config.yaml
n_layer: 9
d_model: 256
n_head: 2
n_kv_head: 2
head_dim: 128
d_mlp: 1536
vocab_size: 1024
activation: "gelu"
norm: "layernorm"
norm_place: "pre"
norm_eps: 1e-06
positions: "learned"
qk_norm: false
attn_scale: 0.0884
bias: "none"
tie_embeddings: false
parallel_block: false
init: "normal"
init_std_qkv: 0.0193
init_std_o: 0.00454
init_std_up: 0.0193
init_std_down: 0.00454
optimizer: "muon_variant"
lr: 0.00381
beta1: 0.9
weight_decay: 0.11
lr_head: 0.00819
grad_clip: 0.5
warmup_steps: 200
schedule: "wsd"
decay_fraction: 0.869
decay_shape: "linear"
final_lr_fraction: 0.05
batch_tokens: 65536
seq_len: 1024
doc_mask: true
train_tokens: 353500000
steps: 5394
dataset: "wikipedia_en"
MLP neurons of a small language model. Each row is named by its layer, matrix (up: input weights) and neuron, and shows model dimensions 144-239. Each number is 128 + 24 x the weight over its row's rms, rounded and kept within 0 to 255.
After each neuron's rows, "fires after" lists the tokens most often just before its 100 highest values on Wikipedia text that the model never trained on.

L6.up817 [133 137 166 122 118 164 159 127 152 114 131 135 128  97 122 162 136 166 106  94 141 140  89 135 111 132 143 140 113 116 150 116 111 152 148 154 133 103 110 107 153 128 168 131  87 136 113 125 134 169 150  99  76  82 114  99 119 137 166 127 122 164 109 106 105 148 129 104 128 123 107 119 138 109 152 127 139 120 100 125 151 158 116  99 164 142 150 155 104 124 119 124 129 146 147 101]
fires after: " f", "f", " h", " b", " F", "F"

L2.up197 [174 108 135 125 110 123 144 122 121 142 106 150 137 107 116 159 103 144  82 117 121 139 132 149 135 163  72 109 106  87 126 145 111 146 103  87  98 102 112 138  87 148 146 118  88 185 132  96 176 118 107 129 108  91 106 109 131 136 146 123 166  99 118  80 110 143 122 160 144 149 103 143 159  77 113 157 115 138 149 140 111 107  94 108 157 130 139 115 131  99 118 115 130 108 151 118]
fires after: "-", "/", " \"", " (", " k", "("

L6.up1357 [117 149 131 137 116 109 149 162 100 121 148 123 143 145 126 106 128 130 116 122 104 157 109 129 125 159 133 197 159 125 107 113 141  88 115 107 160 118 124 178 129 117 102 161 136 160 104 114 191 104 123 124 103 160 147  93  70 147 117 151 174 140 132 125 146 155 145 144 109 157 135 107 137  84 143 109 134 117 122 160 182 140 132  87 150 105 126 120 111 130 106 147 109 128 125  53]
fires after: " a", " in", " l", " v", "gan"

L6.up1108 [122 125 136 136 151 135 127  97 139 131  89 116 188 103 174 158 132 167 158 116 152 125 124 157 137  99 140 120 146 120 176 132 138 144 175 170 115 136 113 152 100 123 112 115 146 116 107 117 161 134 123 122 128 116 144 108 161 154 164 156  82 134  82 157 111 137 120 126 121 148 139 107 173 139 128 113 133  89 134 122 131 121 105 104 109 118 135 147 139 151 130 130 136 152 172 110]
fires after: "f", " f", " F", "ur", "fer"

L2.up1513 [122 113  86 182  92 130 136 147 109 158 139 122 109 132 166 124 125 143 159 137 153 118 124  99 127 101 179  71 113 157 111 120 171  91  65  77 103 150 154 115 101 171 164  77 118 103 132 120 102 111 143 120 123 104 130 167 113 114 149 132 139 120 139 111 156 148 144 157 102 125 114  76 116 191 196 157 128 124 118 106 115 142 118  98 147 109 108 131 130 121 149 126 124 127 107 102]
fires after: " B", " b", "l", " one", "g", " ro"

L2.up1190 [171 138  56  89  97 146 177 101 151 132 114 117 112 115 125  95 152 143 146 107 140  95 148 137 131 103 148 108  92 157 103 186 121 112 125 146 177 137  94 131 111 106 151 134  85 104 146 133 101 143 142 104 110 144 102 110 109 126  96 133 132 180 133 130 110 124 144 144 102 127 140 140 107 154 137 126 172 114 119  94 129 141 123 135 159 101 117 113 127 120 119  65 186 119 173 114]
fires after: " ", "2", "″"

L2.up1322 [159 144 145  98  96  80 167  87 147 128 153 118 128 147 127 116 112 115 148 126 118 152 104  81 138 102 131 122 152 128 124 100  89  99 127 109 120 133 158 115 173 102 188 153 124 125 120 140 108 121 133 155 149 129 161 165 126 152 120 172 119 122 138 124 149 134 157 148 149  78 149 163 149 116  95 152 122 131 106 138 126  96 113 139 185 125 120 148 122 117 117 107 127 145  89 119]
fires after: " A", "A", " An", " a", " an"

L2.up191 [144 111 121  98  72 155 138 170 155  69  82 136 135 148 133 161 122 148 158 129 132 139 132 154 153 102 142  89 141 172  95 161 113 126 109 120 104 113 131 126 104 159 104 101 164  70 124 139 129  96 142 160 124 133 121 109  99 148 131 158  93 127  74 177 149 151 169 137 123 114 153 155  94 111 121 102 106 124  94 162 132 172 123 155 108  88  66 118 120 171 133  98 123 149  94 113]
fires after: " m", " L", " S", " M", " l", "S"

L2.up1523 [112 151 151 124 150 123 118 142 107 108 140 142  84 107  69  98  86 136 111 132 156 137 143 179 150 169 132  90 137 100 123  88 159 125 124 134 158 122 126 144  99 100  83 134 105 144  91 115 112 111 133 119 125  92 181 140 153 127 125  98 122 144 106 110  93 119  64 115 163 106 112 120 164 121 106 158 102 149 112 120 126 183 134 138 116 134 118 153 144 122 111 167 139 100 164 117]
fires after: " s", " a", " n", "au", "an", " t"

L6.up1435 [122 155 139 153  79 111 126  85 121  94 105 110  92 129 117  65 136 161 163  83 157 156 158  95  83 136 156 130 108 136 112 157  97 120 124 172 115 197 129 157 112 128 122 141 134 143 120 151 100 134 148 147  80 115 117 116 147  98 117 131 119 124 152 103 115  90 155 137 108 143 110 150 117  85 159 169  90 123 115 132 112 108 125 143 174  79 143 139 142 115 149 121 133  69 139 153]
fires after: "b", "est", "y", "l", "n"

L2.up983 [143 105 156 140 113 134 134 164 176 143 121 117 161 129 110 138 148  86 135 177 132  84 121 126 180  95 163 160 160 151 116 102 156 158 129  83 148 113 104 103 118 143 122 136 122 133 112 102 176 119  35 158 140 150 159 121 104 132 147 137 122 127 103 159 130 122 131 115 179  85 121 137 139 141 149 150 137 142 108 131 169 136  89 135 122 119 148 139 150 187 128 139 151 117 130 112]
fires after: " m", " M", " F", " f", " S", "au"

L2.up1153 [129 123  87 115 127 132 132 139 122 106  88 135 142 156 153 133 112 136 145 160 133 190 111 182 154 136  92 155 175 138  90  92  82 148 112  95  93 145 132 146 128 141 119 107 146 107 133  98 183 133  80 155 158  95 126 137 149 114 150 127 184  88 132 126 106 119 160 137 137 125 108 150 160 145  89 164 128 140 129 142 155 147 135 131 119 129 143 122 125 110 108  94  96 101 152 102]
fires after: "-", "'", " \"", "/", " ("

L2.up459 [184 134 105 143 141 107 115 126  97 152 124 126 139 113 153 131 122 123  96 149 102  77 151 103 155 123  79 171 127 109 106 133 150 133 151 125 149 110 142 141 136 126 133 154  99 100 117 103 213 121 117 149 130  91 120 140 123 115 112 158 133 120 132 111 140  50 125 142 148 133 156 111 122 125 135 136 150 148 114 128 121 148  83 112 108 124 135 121 161 127 113 136 126 174 100 160]
fires after: " ", " d"

L2.up406 [165 100 129 113 144 158 141 146 116 117 124 154 117 140 146 104 140 144 146 132 124 125 101 124 187 154 129 165 111 142 145 105 154 141 136 125 101 140 176  68 124 119 129 133 126 116 136 142 193 171  97 143 118 126 138 109 142 147 138 128 144 155 103 102  76 110 109 131 152 102 123 116 128 131 117 139 116 138 141  73  80 133 114 126 155  92 121 142  91 154 156 124 189 118  84 127]
fires after: " m", " f", "e", " s", " M", " t"

L6.up999 [134 112 154 132 114 109 117 108 141  92 142 124 101 126 143 106 122  97 136 143  82 115 135 144 109 126 114 139 118 111 126 149 121 143 102 115 113  88 128 178 132 130 132  89  98 137 197 133 136 143 127 131 134 122 119 179  92 145 122 110 140  64 145 111 166 124 134 164 139 138 156 109 113 164  84 101 121 182  98 105 151 130 108  84 155 109 148  93  80 109 147 134 142  87 141  98]
fires after: " B", "==", "en", "f", "B", " us"

L2.up928 [121  96 104 176  74 147 126 165 108 106  91 152 110 110 122 120  90 127 148 117 114 128 166 184 146 154 118  96 135 131  92 106 119  85 139 149 115 112  95 130 151 142  69 176  93 156  92 144 108 125 120 164 165 123 115 128 133 148 104 147 157 123 116 173  82 132 128 134 138 142 125 122 137 142 144 107 146 122 132  93 149 152 100 154 134 109 163 128  99 135 137 128 122  90 136  98]
fires after: " g", " ", " G", " R", " st", " n"

L6.up424 [155 121 169 148 162 136 139 155 123 120 142  96 146 127 132  90 120 133 158 115 163 117 111 136 133 126 158 138 122 115 122 116 126 123 105 133  98  94 141 110 132 135  93 131  95 123 170 100 122 194 147 151 162 121 128 108 161 130 125 144 101 105 137  86 131 157 110 108 129  57  90 155 133 158 132 165 125 165 124 132 146 111 109 122 123 123 160 119 135 110 127 117 129 115 134 104]
fires after: " G", " f", " F", "el", "ar", " Th"

L6.up183 [ 94 125 112 125 119 109 110 144 100 131  95 127 116 165 148 133 145 111 167 107 143 146 102 134 140 101  93 145  80 108 137 167 127 146  95 115  84 142 125 130 140 109 145 111 119 137  63 147  94 118 111 121 151 122  81  97 118 135  94 143 162 142 146 106 149 134 113 157  94 162 114 154  98 140  88 160 157 132 136 123 131 163 123 159  96 138 137 160  96 117 119 180 112 121 158 113]
fires after: "ill", "l", "or", "ar", "al", "ro"

L6.up1207 [110 108 136 145  99 122 146 103 135 121 157 133 114 159 159 132 113 146 134 129  93 137 129 122 152 133 133 113 158 114 130  74 125  71 156 104 118 127  98 115  83 131 145 126 102 111 100 168 104  95 128  95 110 167 132 209 155 120 131 106  93 135 101 121 113 101 122 109 160  74 170 143 126 128 177 130 144 190 146 154 116 132  98 116 139 126 134  95 133 115 131 140 109 168 121 111]
fires after: " A", " a", "A", " N", "am", " |"

L6.up1243 [147 104 119 150 114 114 153 105 110 152 134 129  94 136 171 154 130 120 143 122 139 150 153 141 135  89 152 114 143  97  63 179 112 134 115 144 115 144 119 169 133 133 111 148 134  93 157 119 144 145 153 140  97 119 130 151 132  90 156 144 150 166 118 100 101 131 160 134 143 140 137 116 121 131 105 121 117 141 126 145 110 165 149 145 150 159 124 137 134  80 146 137 181  94 102 130]
fires after: " pro", "l", " b", "b", " Ge"

L2.up896 [160 157 131  86 143 155 119  97 114 139 122 112 131 129 153 103 145 155 150 103 121 125 116 102 134 129 112 147 180 110 176 128  87 116 130 127 105 133 132 123 138 174 138 116  55 103 183 127 146 101 152 157 177  95 144 110  81 124 122 136 141 119 159 133 118 110 122 162 117 158 143 107 161 120 146 136 103 167  94 133  94 137 115 150 157 120 141  86 124 103  97 141  93 169 128 125]
fires after: " re", " ch", " cons", " app", "e", "id"

L2.up300 [107 176 118 134 123 136 113 121  80 148  99 164 183  82 154 164 101 141 106 180 120 125 117 133 142 157  89 117 135 153 153 113 103 116 157 125 135 134 106 134 124 139 135  91  99  91 141 116 113  89 151 152 132  62 149  91 150 140 128  69 114  98 112 136 148 149 146 106 127  85 143 120 133 118 135 114 100 169 163 146 164 139 108 120 163 122  86 137 161 143 101 179  88 114 155 117]
fires after: " c", " G", " g", " r", "or", " sc"

L2.up724 [154 106 162 152 125 141 120  94 149 149  66  97  84 145 130 122 133  96 131 120 116 117 136 119 144 156 131 161 130 151 116  95 159  98 140 120 102 106 168 133 105 175 124 130 142 118 131 124 117 138 111 147 116 146 146 112 127 157  79  75 127 120 123 125 108 113 185 131 131 137 120  87 145 131 161 108 117 124 193 132 114 134 136  98  82 141 154 133 186 118 109 136 116 114 140  79]
fires after: " g", " G", " a", " r", " ", "ir"

L2.up1321 [ 89 115 168 134 117 136 142 163 126  96 119 112 111 122 117 159 137 146 134  97 137 137  85 200 104 125 134 141 126 157 135 156 175 144 127 122 137 126 109 127 127 134 167 104 103 101 149 130 101 122  97 148 142 134 147 117 101 131 137 155  91 121 125 178 129 119 104 123 162 153 115 142 154  89  89 132 103  83 150 133 141 140 120 125  78 129  87 127 123 164 117 130  78 148 107 118]
fires after: " m", " L", " l", " rem", "r"

L2.up304 [117 146 136 108  89 137 129 131 139 131 164 122 131  99  99 108 115 121  84 110  88 156 144 145 141 133 128 126 170 108 127 147 108 131 105 146 181 122 126 126 111 128  82  90 128 139 151 100 138  95 107 158  66 114 133 119 112 120 120 105 141 150 120 149 158 157 131 144 127 137 151 105 150  83 135  90 109 186 148 160 137  90 123 106 117 126 120 122 111 111 112 142 133 106 198  99]
fires after: " c", " v", " n", " cons", " a", " ex"

L6.up1266 [124 136 113 145 178 154 160 120 114 102 154 119 112 131 147  93  99  98 141  83 160 104 132  95 142 111 138 124 106 139 108 134 147 116 127 112 159 128 152 128 137 139 116 102 155 147 110 102 104 125 121 120 117 102 131  49 141 128 145 141 112 129 118 148 140 135 119 114 131 149 114 131 135 110 109 147 113 161 124 130 159 150 141 178  91 142 159 100 147 105 156 162 157 114  93 200]
fires after: "l", " E", "en", " L", " Al"

L2.up965 [105 148 109 102 146 122 131 160 145 120 149  89  94  92 176 115 129 141 120 151 136 148  72 128 117 111 142 122 130  99 124 183 135 120 109 125  96 152 100 116 112 107 113 112 107 105 178  92 107  78 111 136 153 107 162  80 117 120 137 159 104 115 112 134 146 133 112 144 140 120 127 167  76 141 163 145 141 133 129 155 116 137 137 156 102 187 134 102 114 112 130 176 133 143 169 135]
fires after: " E", " f", "u", "\n\n", "E"

L6.up875 [149 203 148 137 146 157 142  98 137  89 164 162 109 140 155  73 142  68 142 129 123 106 119 121 114 130 173 151 157  97 156 174 164 146 128 125 132 173 170 134 138 104 120 130 122 173 136 119 109 143 124 130 123 138 117  92 123 108 136 153 128 137 123 111 119 115 150 145 134 167 127 120 155 131  90 160 167 140  98 114  76 142 118 123 125 157 148 102 109  97 136 146 125 171 158 144]
fires after: " Al", "le", "g", "re", " In", "l"

L2.up801 [135 107 102 162 113 124 110  84  89 134 161 104 133 155 143 181 138 132 133 101 136 119 109 102 135 132 116 109 135 164 132 119 157 117 160 126 108 128 137 107 118 141  93 155 176 131 120 159 120  67 161 138  94 102 119 140 123 114  95 155 140 146 119 132 138 107 148 127 146 129 108 105 148 124 127 100 134 132 113 108 195 139 128 138  96 109 186 135 126 142  64 114 127 158 126 142]
fires after: " R", " r", " d", " D"

L2.up1186 [154 123  98  97 124 138 146 129 122 121 111 121  90 137 141 113 113 128 145 135 143 138 139 121 132 138 151 159 149 154 112 129 168 109 123 158 102 128 107 167 113 140 190 142 111 111 155 160 139  90 133 144 119  95 168 129 123  96 110  81 110 117 126 139 117 109 155 114  85 151 139 124 122 126 149 132 175  97 133 127 126 158 149  88 146 123  76 114 140 128 147 158  85 104 107 124]
fires after: " b", "m", "\n", " B", "er", " L"

L2.up1403 [108 133 107  59 128 119 129 177 103 125 109 175 185 104 153 159 128 116 126 132 120 155 109 124 167 131 110 100 112  98 151 162 175 143 129 131 138 134 115 142 125 147 109 108 120 128 160 170  98 129 167 111 130 111 109 119 129 128 162 103 115  89 139 156  96 127 168 165 115 150 139 110 126 113 129 127 149 125 158 138 109 149  96 130 103 131 151  96 142 133  99 112 129 149 132 148]
fires after: " m", "\n", "M", "m", " M", "."

L2.up1225 [147 148 169 147 140 123 130 134 165  99 129 119 136  96 161 164 137 169 147 104 166  95  68 118 113  57 103 121 129 123  98 139 122 137 100 143 134 124  97 105 156 141 164 150  88 107 141 151 163 142 110 124 129 123 142 146 104 107 163 113  82  79 153 126 109  80 124  87 153 150 111 113 140 124 123 147 120 129 108 139  95 114 149 138 164 104 138 134 134  90 116 111  99 111 118 110]
fires after: " H", " h", " F", "h", "ouse", "el"

L2.up289 [155 152 148 170 152 130 116 130 105  77 100 156 157 130 115 125 118 157 127  75 147 145 132 122 147 103 147 148 139 133 128 123 165 105 114 122 117 151 130 118 141 124 117 122 144 135 131 104 113 107 133  83 125 154 120 108 110 131 103 155 135 140 156 122 101 134 137 159 111 145 135  78 119 150 111 145 107 125 128 111 132 118 114 170 128 116 161 100 164 127 111 158 115 176  71 136]
fires after: "3", "7", "4", "5", ".", " "

L2.up698 [131 117 118 120 139 122 126 138 190  93 126 134 121 144 141 135 130 139 116 149 164 118  93 151 123 144 117 124 152 116 124 132 144 147  93  97 110 144 140  81 125 155 119 125  99 158  98 120 130 124 138 132 152  87 152 158  97 148 193 114 137 116 100 148 106 120  91 144  93 133 104 180 145 140 127 165 134 154 135 150  78  91 128 137 148 120 145  87 101 107 119 118 103 156 156  88]
fires after: " (", "H", " \"", "\n\n", "\n", ","

L2.up480 [133 123 143 106 125 139  88 132 154  91 144  96 146 129  93 126 133 120  96 133 135 168  91 143 156 116 112 126 138  90 110 141 130 136  97 109 100 147 137 110 127 121 136 112 169 114 127 155 109 143  99 141 120 128 168 107 163  92  96  99 103 143 140 130 137 127 112 104 140 153 172 131 126 144 116 118 147 150 182 122 150 171  66  76  94 118 149 134 107 137 121  64 127 157 140 107]
fires after: " s", " r", " l", " ", "os", " p"

L2.up23 [ 90 149  82 122 104 135 126 114 131 103  93 106 123 137 120 119 103 133 133 147 104 151  85 126 139 157 126 193 124 134 144 132 151 103 112  78 105 123 111 134 111 132 142 153 119 122  96 119 112 122 119 148  94 126 136 130 112 100 119 126  90 146 111 121 121 125 139 171 135 126 197 148 129 118 112 159 108 124 156 112 174 193 114 138 111 157 144  97 109 167 165 149 105 117 120 148]
fires after: " ", "2", "ver"

L2.up845 [ 86 165 136 124 132 114 125 120 142 113 121 146  84 157 115  88  98 122 154 112  96 169 131 147 165 115 148 131 116 135 139 103 141 168 129 108 124 130 110 132 122 136 124 155 115 141  55 146 113 118 139 124 159 162 112 140 149 156 138 120 159 143 176 136 104 125 165  94 149 135 124  90 103 138 134 126 123 148 145 128 111 134 152 131 111 154 114 134 180 136 159 146 127  81 112  86]
fires after: "overn", " g", "l", "ag", " st", " v"

L2.up1259 [116 134 116 113 105 114 118 106 157 157 128 101 113 162 114 172 123 109 141 143 108 147 141 138 136 149 128 133  86 116 120 132 135 136  90 149 132 105 112 150 146 132 127 170 124  95 137 116 117 177  62 117 116 144 114 111 108 159 174  97 158 145 130 169 113  88 170 154 109 114 162 146 163 123  75 126 130 113 152 112 178 163 156 131  95 112 122 135 105 140 140 104 160 168 110 125]
fires after: " ", "uc", "enc", "ent", "ed", "rom"

L2.up1252 [134 110  92 123 141  93 111 137 163 101 135 155 179 120 124 108 125 142 119 112 168 160 155 157 137 129  98 148 106 169 141 110 115 140  84  90  65  88 152 127 114  85 128 111 164 126 124  79 158 154  94 159 105 114 117 108 150 116 150 120 123 139 144 123  91 161 125 153 151 112 130 114 124 148  97 138 174 119 124 145 149  67 137 152 115  92 146 110 170 136  96 117 112 142 117 123]
fires after: " ", ",", ".", "3", "8", "12"

L2.up1421 [153 109 123 137 128 122  94 106 131 152 129 125 114 154 129 153 133 127 162 175 178 108 110 107 141 175 124 143 143 145 130 143 154 100 161  95 131  99 121 126 123 130 106 101 147 141 137 103 105 106 122 162 151 109 113 140  82 108  92 179 151 161 134  96 106  95 149 134 140 149 179 148 168 147 135 124 146 110 114 136 162 111 122  77 146  94 116  98 136 136  97 124 129 139 129 133]
fires after: " d", " b", " ", " R", " Bl", " D"

L2.up746 [ 88 169 136 135 147 142 101 133  98 118 111 128 140 158 138 156 125 123 128 136  78  97 137 139 136 152 117  98 148 115 112 117 103 107 106 156 116 191 149  83 131 127 108 136 148 145 166 148 160  97 162 151 128 144 112 119 128 131 103 115 103 125 141  81 109 182 109 127 140 148 103 167 165 110 104 106 103  97 179 161 100 111 161 107 178 170  93 148 155 117 144 119  94  97 143 112]
fires after: ";", " |", " P", " G", " c"

L2.up439 [161 136 113 117 119 188 139 166 121 126  95 114 140 128 135 134  83 129 112 128 129 104 137 150 137 179 107 119 107 138 151 144 136 149 121 117 130 134 137 163 102 133  97 124 132 121 104  77 166 121 159 130 124 118  52 137 157 149 184  84 107 140 132 167 126 142 133 139  91 130 135 111 116 171 131 125 122 166 151 101 112 136  93 104 128 108 145  88 156 103 113 143 170 104 135 155]
fires after: " sp", " sup", "S", " ", "ing", " to"

L2.up587 [119 121  88 125  99 123 101 131 130 136  99 162 142 117 115 126 104 141 145 104 103 109 121 122 143 146 110 103 172 137 148  92 132 130 127 139 151 112 181 129 164 148 150 110 141 121 109 155  95 150 171 134  81 108 144 118 184 115 130 161 134  79 163 129 133  98  85 166 126 134 124 108 105  77 123 128  94 119 140 117 142 156 124 109 135 152 120 130  90 138 120 162 144 143 137  81]
fires after: " p", "uch", " t", "own", " w"

L6.up219 [105 124 132 149 144 161 115 160 135  82 146  92 156 129 132 176 130 108 115 142 152 101 132 117 116 137  78 154 171 136 178  90  90 136 118 150 120 132 106 102  92 100 103 132 109 130 196 108 127 105 147 146 147 111 155  96 113 131 135 157 156 124 107  83 150  97 156  94 158  97 114 156 133 123 159 173 112 124 122 193 175 143 110 112 121 144 174 133 135 121 138 132 127 147 137  87]
fires after: " f", " off", " F", "a", "o"

L6.up1313 [127 127 140 104 116 144 126 169 144 156 201 138 172 100 131 138 157  98 140 149 132  97 127  69 165 124 134 170  87 127 155 138 130 125 131 101 106  91  98 125 150 180 136 113  81 104 145 146  96 174 173 126 140 115 144 139 170 139 150 128 106 165 105 147 121 123 128 117 116 115 159 142 125 123 156 138 136 108 157 109 132  97 167 141 157 169 140 152 151 107 173 141 116 125 113 105]
fires after: " the", " a", " for", "in", " that", " of"

L2.up129 [124 143  84 142 127 139 111 130  94 122 148 172 110 101  78 116 149 116 110  97  93 106  89 125 124 159 136 136 122 106 134 120 151 155  98 110 132 129 160 164 126 137 118  93 119 131  81 125 118 111 131 136 149 156 107 158 159  88 142 133 129 107 107 142 126 109 143 147 130 152 163 105 123 135 143 150 123 124  99 117 100 114 159 113 138 133 161 136 116 156 144 138 177 109  90 116]
fires after: " w", " l", "w", "own", " sh", " t"

L6.up696 [175 123 112 112 113 149 154 160 135 142 115 132 114 125 138 135  85 132  98  89 152 172 111 151 153 111 134 155 132  78 176 129 123 116 113 116 108 109 117 125 137 117 111 122 143 141 105 107 106 112 127 124  99 179 125 128 173 109 129 138 131 146 118 104 135  98 126 128 157 141  68 102 111 167 142 140 123 169 162 122  94 102 163 175 180 109 143 109 130 141 171 137 124 141  84 147]
fires after: "1", "5", "2", "p", "3", "s"

L2.up221 [106 149 102 155  95 140 124 148 146  94  55 160 118 129  95  71 138  70 166 132 105 121 106 152 121 124 125 102 131 148 104  60 118 144 109  89 109 130  97 112  64 130 137 149 116 119 147 102 170 130 152 127 129 153 148 109 161 143 130 151 117 130 119 153 148 130  98 114 136 130 103 162 138 152 132  88 129 144 136 135 140 105 105  92 128  84 125 150 154 142 155 160  90 121 151 114]
fires after: " g", " G", " F", "5", "\n"

L2.up1052 [137 103 133 101 117 166 118 131 137 121 148 120 156 120 183 137 117 188 130 110 139 118 115  96 135 114 136 157 127 103 122 128 152 105 145 125 179 114 160 124 153 145 128 112  99 113 145 166 133 142  88 118 134 112 105 126 102  94 140 134 100 112 108 156 151 129 173 113 127 160 111  71 125 119 142 100 119 141  83 161 190 123 118 162 161 155 141  81 112 126 142 131 145 154 117 146]
fires after: " b", " f", " v", " V", " B"

L2.up941 [131 129 111 127 120  75 109 169 120 126 164 178 139 127 119 133 127 144 162 124 119 114  89 150 114 173 119 172 127 122 126 137 139 129 130 167 108 104 173 111 128 141 178 127 129 139 147 144 128 139 136  87 116 168 110  96 154 133 125 176 100 109 107 148 148 146 157 133 129 130 118 136 133 103  77 102 123  95  90  98  93 126 201 118  99 134 134 131 139 125 144 152 138  76 169  91]
fires after: " w", " W", "ro", "eng", "ak", "w"

L6.up617 [102 132  98 210 116  95 147 110 182  92 135 114  98 102 135  96 153 141 142 109 120 115 145 106 119 141 131 154 170 104 121 132  98  87 126 127  50 151 131 123 156 154 116 122 148  92 137 136 152 124  94 112 154 166 142 119 137 149 113 128 109 102 124 107 109 119 136 103 118 156 135 122  79 144 142 152 146 159 138 150 132 127  91 147 135 122 152 138 131  97  99 134  99 126 154 102]
fires after: " f", " g", "ar", " F", " sh", " a"

L6.up1358 [125  73 130 192 123 114 133 154 119 119 109 149  99 126 140 101 105 124 127 109 165  76 124 107 132 118 125  71 127 124 138 161 109 164  66 151 143 128 146 126 113 169 110  73 131  77 135 174 134 130 158 152 118 134 108 121 106  86 163 131 128 125 122 112 137 146 173 143 145 108 128  93 122 173 165 129 123 142  92 137  60 138 106 110 129  88 137 142 130 149 121 110 109  84 155  97]
fires after: " |", " B", " the", " b", " on"

L2.up1424 [ 99 154  84 151 125 132  78 111  82 154 134  87 105 137 159 134 126 163 161  93 153 119 138 116 121 120 117 116 107 128 123 163 101  76 139 136  98 136 140 113 149 110 151 144  89 103 147 121 160  91 170 157 136 138 134 123  81 110 128  81 102 131 101 132 126 131 100 119 102 142 148 107 156 128 125 145 122 179 140 164 126 110 143 131 115 113  90  89 148 148 103 135 153 156 137 116]
fires after: " b", "e", " Con", "un", " C", "id"

L2.up178 [138 123 140 107 153 109 148 149 108 152 147  93 153 124 118 182 123 109 162 125 137 166 117 115 157  95 158 127 121  91 116 130 154 136 103 138 114  96 122 174 148 148 148 132 161 134  87  97 101 159 126 130  99 137 133  94 122  99 198 138 103 161 131  93  95 105 140 141  77 104 150 163 103 115 108 125 167 124  97 106  98 153 101 124 135 116 185 120 146 108 130 142 154 133 106 157]
fires after: " m", " M", " ex", " J", "J"

L2.up410 [173 134 106 127 138 143  98 121 106 140 127 129 149 142 102 121 116 110 142 131 138 142 147 127 131 141  86 125 154  87 107 135 172 142 113 115 164 113 124 161  68 130 141 139  89 133 133 123 187  90  90  93 134 142  97 130 148 131 124 104 132 114 157 116 143  95 136 148 135 147 114 149 102 128 125 143 117 136 149  83 114 145 119 118 145 150 144 103 156 136 127 141 114 135 112 181]
fires after: " d", " m"

L6.up1075 [136 126 106 122 113 120  71 137 126  93  83  98 141 171 137 144 140 149 158 119 139 116  82  95 128  91 124 148  91 117 164 116  96 154 129 146 100 125 124 136 116 142 112 130 134 127 121 122 162 109 140 125  76 116  91 152 143 118 148 139 149 129 154 149 100  98 176 164 164 138 163  96 150 106 130 116 128 149 122 169 132 145 121 169 173 119 158 146 106 150 146 118 125 108 142 132]
fires after: "ot", " B", "w", "ap", "ing", "o"

L6.up5 [103 147 134 139 116 184 151 154 130 101  98 119 117 125 155 170 116 206 106 150 120 138 108 124 157 153 137 133 129 123 136 109 117 176 152 121 106 123  96 167 156 123 114 125 129 170 134 145 140 113 106  79 123 138 129 150 121 172 188 154 108 119 131 176  56 106  81 104 149 129 146  72 115 168 153 159 118  93 120 125 105 118 106 125 137 111 135  89 137 139 134 116 136 163 124 168]
fires after: " ", " sup", "f", " f", "p", " Le"

L2.up438 [139 114 144 142 165 127 117 140  87 152 112  98 121 117 160 139 149 112 103 136 151 113 122  90 147 119 107 156 135 143 116 136 151  58 124 119 108 101 129 137 133 127 151 117 111 113 154  91 142  82 135 146 131  85 118 130 140 122 134 163 111 160 157 145  76 105  96 141 128  87 119 196 172 142  82 137 123 139 117 115 108 129  99  76  91 162 148 168 119 108 135  84 173 121 106 117]
fires after: " ", " w", " M", " m", " ("

L2.up877 [101 153 146 107 139 194 102 113 113 143 110 146 137 120 145 183 128 120 133 128 132 131 135 105 165 167 105 131  93 110  98 127 105  91 149 109 154 120 192 123 121 137 102 153 142 155 131 121 153 131 142 134  80 115 167 136 136  99 162 118 131 110 142 134  84 140 172 140  92  88 114 148  85  98 155 163 136 104 118 133 115 160 129 127 147 130 145 121 143 117 120 118 143 113 126  93]
fires after: " m", " S", " M", "M", "cc"